MLP neurons of a small language model. Each row is named by its layer, matrix (up: input weights) and neuron, and shows model dimensions 0-127. Each number is 128 + 32 x the weight over its row's rms, rounded and kept within 0 to 255.
After each neuron's rows, "fires after" lists the tokens most often just before its 100 highest values on Wikipedia text that the model never trained on.

L4.up105 [132 153  94 148 168 144  73 156 136 107 161 121 116 155 122 178 163 135 151  78 141 129 145  93  62 147 137 128 141 141 144 187  71 111 172 142  63 160 109 133 133  91 141 103  58  84 124 114 106 132  62 170 144 149 121 146  91 116 119 139 182 210 123 158 115 138 174 100 123 103 105 175 127 148 102 158 107 152 121 100 147 159 106 118  78 114 121  76 102 171  99 140 114 130 118  57 131 101 145  62 155 137  87 106 123 150 147 195  62 158 120 193 142 112  91 230 147 118 135 115 139 164 154 119 104 139 102  82]
fires after: " ", " to", " a"

L4.up149 [ 75 166 176 121  93  97 122 158  72 161 178  76 114 130 161 106 141 118 145 101 133 155  83 106 108 150 195 129 132  91 107 104 192 205 155 117 132  84 110  38 157  95 117 122 111 159  87 168 141 105 135 123 126 105  94 116  88 111 103 120 133  89 142  94 158 176 150  99 139 140 189 114 110 100 101 128  87 179 178 153 104 116  61 127 152 141 141 149 116 155  97 187 123 117  66 100 124 160 108 119 179  83 198 104 127 155 108  59 189 150 141 152 108 116 132 122  66 120  91 164 109 141 127  81 116 124 132 140]
fires after: " =", "\n", " ("

L4.up14 [131 149 172 151  58  99 131 191 130 133 136 120  97 166 143 133 204  99  99 115  90  77 123  83 140 139 167 102 170 148  67 192 197 145 142  79 121  77  90 151 141 112 127  95  84 129 134  99 129 152  60  99 161 127 100 125 118  78 122 178 113 147 162 146 152 163 131 112 132 127 107 124 159 165 157 136 111 110 117 111 116 119 192 170  90 131  91 195 176 126 114 169 133  85  69  92 132 150 133 142 111  56  82 112 142 138 122 167 144 105  68 120 128 101  79 122 161 175  84 142 133 159  88 138 134 123 155 102]
fires after: " ", " |", " ("

L7.up457 [159 156 110  67 140 180 144 124 134  78 112 104 144 105 139 150 119  51  78 113 188 112 118 124 111 170 130 154  46  57 162 124 191 176 175 147 125 168  61 116 177 142 144 105 122 120  95 148 169 135 119  66 157 162  90  82 126  79 151 123 155 139 112 149 139 132  93 102 129 161 109 157 136  93 183 120  92  77 121  83 108 144 124 142 130 154 129 129 147 121 148 159  93 163 154 150 112 114 143  97 117 139 131  68 106 148 134 207 185 126  99 114 121  77 101 112 141 139 164 143 117  89 145  94  79 144  84  91]
fires after: "9", "0", "1", "6", "4", " $"

L7.up309 [124 166 123 171 173 109 112 193 129  92 157 168 135 110 164 166 176  81 186 142 106  78 119 129 112 151  77  89  87 140 130 121 119 144 172 123 120  97 136 111 161  91 138 160  57 109 113  95 116  76 110  88 101  91 127 166 107 130  98 168 195 141  96  99 106 110 144 183 121 121 158 113 181 147 138 162 120 163 139 119 111 143 187  35 128 147 149  89 131 143 114 154 142 142  46 114  95 111  99 129 131 149 132 126 123 138  87 164 130 129 126 127 103 108  81 149 108  81 101 100 123 103 148 136  86 110 103 132]
fires after: " ", " f", " W"

L4.up42 [206 162 165 196  76 170  72 150  92 150 135  81  59 132 162 128 150 157 140  87 100 123 103 126 133 125 144 143 121  79 121 122 127 133 129 107 142 143 123 135 165 164 120 159 126 132 134 135 110  72  77 134 124 104 141 110 164 149  99 155 175 155 150 163 126 110 149 116 136  76 172 158 146 162 138 101  79 136 168 122  90 109 124 138 134 155  80 149 114  82 137  96 101 187 161  72 181 179 146 100 144 127 123 189 113  99 106  77 150 131  84 104  57 119 139 161 119 134 164 178 140 163  93 123  87 109 131 149]
fires after: "\n", ")", " (", " =", "-"

L4.up55 [162 138 101 121  99 168 113 145  63 117 117 140 141 114 134 157 157  77 127 170 184 114 149 180 129 102  97 113 120 139 102 108 100 180 131 153 150 108 118  84  79 170 132 163  81 124 128 100 143  90  75 107 109  94 121 122  95  95 141 121 120 120 156 185  85 155 128  81 161 135 199 161 121  54 121 137 105 201 191 104 117 135 150  56 144  96 132 187 108 155 117 153 118  91 185  92 139 190  94 121 172  67  96 145 151 145 185  83 152  59 112 107 127 127 111 166 160 121 191 180 127 160 114  84 119  74 147 146]
fires after: ")", "\n", " =", " |"

L3.up261 [168 161 117 130 142 148 124 145 148 130 146  43 140 127 122 140 128 155 127 120 155  93 131 128  75 133 162 106 131 166  84 129 189 150 141 204 118 160 130 166 107 173 135 135 121  69 120 113 125  53  53 163 102 112 167 140 151 146 122 143 120 122  79 130  85 164  98 104 115 105  88 155  83 177 134 124 121 171 106  86 127 177  77 131 113 139  81 128 108  78 118 115 111  88 100 102 108 121 156 110 158 125  98 126 109 189 163 186 150  72  56 169 122 166 138 159 167 103 132 130  99 125  93 138 195 112 147  90]
fires after: " |", "\n", "}", " –", " "

L4.up317 [131 201 173 168 122  83  79 161 107  94 155 102 105 101 115 145 103 121 198 106 142 115 114  64 122 120 163 173 197 134 117 134 107  92 100 108  88  92 165 138 139 107 138 150 121 160 103 131 158 117 149 183 153 148 184 171  73  96 160 108 128 107 111 133 112 170 180  86 148 189 139 183 143  85 131  89 122 111 109 124  78 131 136 107 140 126  82 194 126 124 154 165 117 112  86 165 100 150 145 134 117  69 155 102  87 143 117 189  94  99  90 107 188  97  61 168 149 141 158 148  94 149  84  98 153  95 128  94]
fires after: " ", "1", "2", " ("

L7.up437 [ 66 114 131 132  97 104 148 173 194 119 100 135 123 163 128  76 162  69 156  75 159  66 145 126  42  76  83 154 153  93 153 111 130 131 119 174  38 174 110  86 191 188 124 120  73 170 120 129 138 127  97 137 124 113 140 150 126 112 137 113 175 130 147 164 133  75  39 153 147  78 116  76 139 175 104 165 132 119  92 136 117 183 106 135 150 157 116 131 147  98 114  86 132 152  96 107 116 107 128  91 151 109 130 106  97 133 136 172 141 137 124 123 155  63 123 131 122 128 135 151 119 130 126 123 109 129 104 147]
fires after: " a", "1", "0", " Co"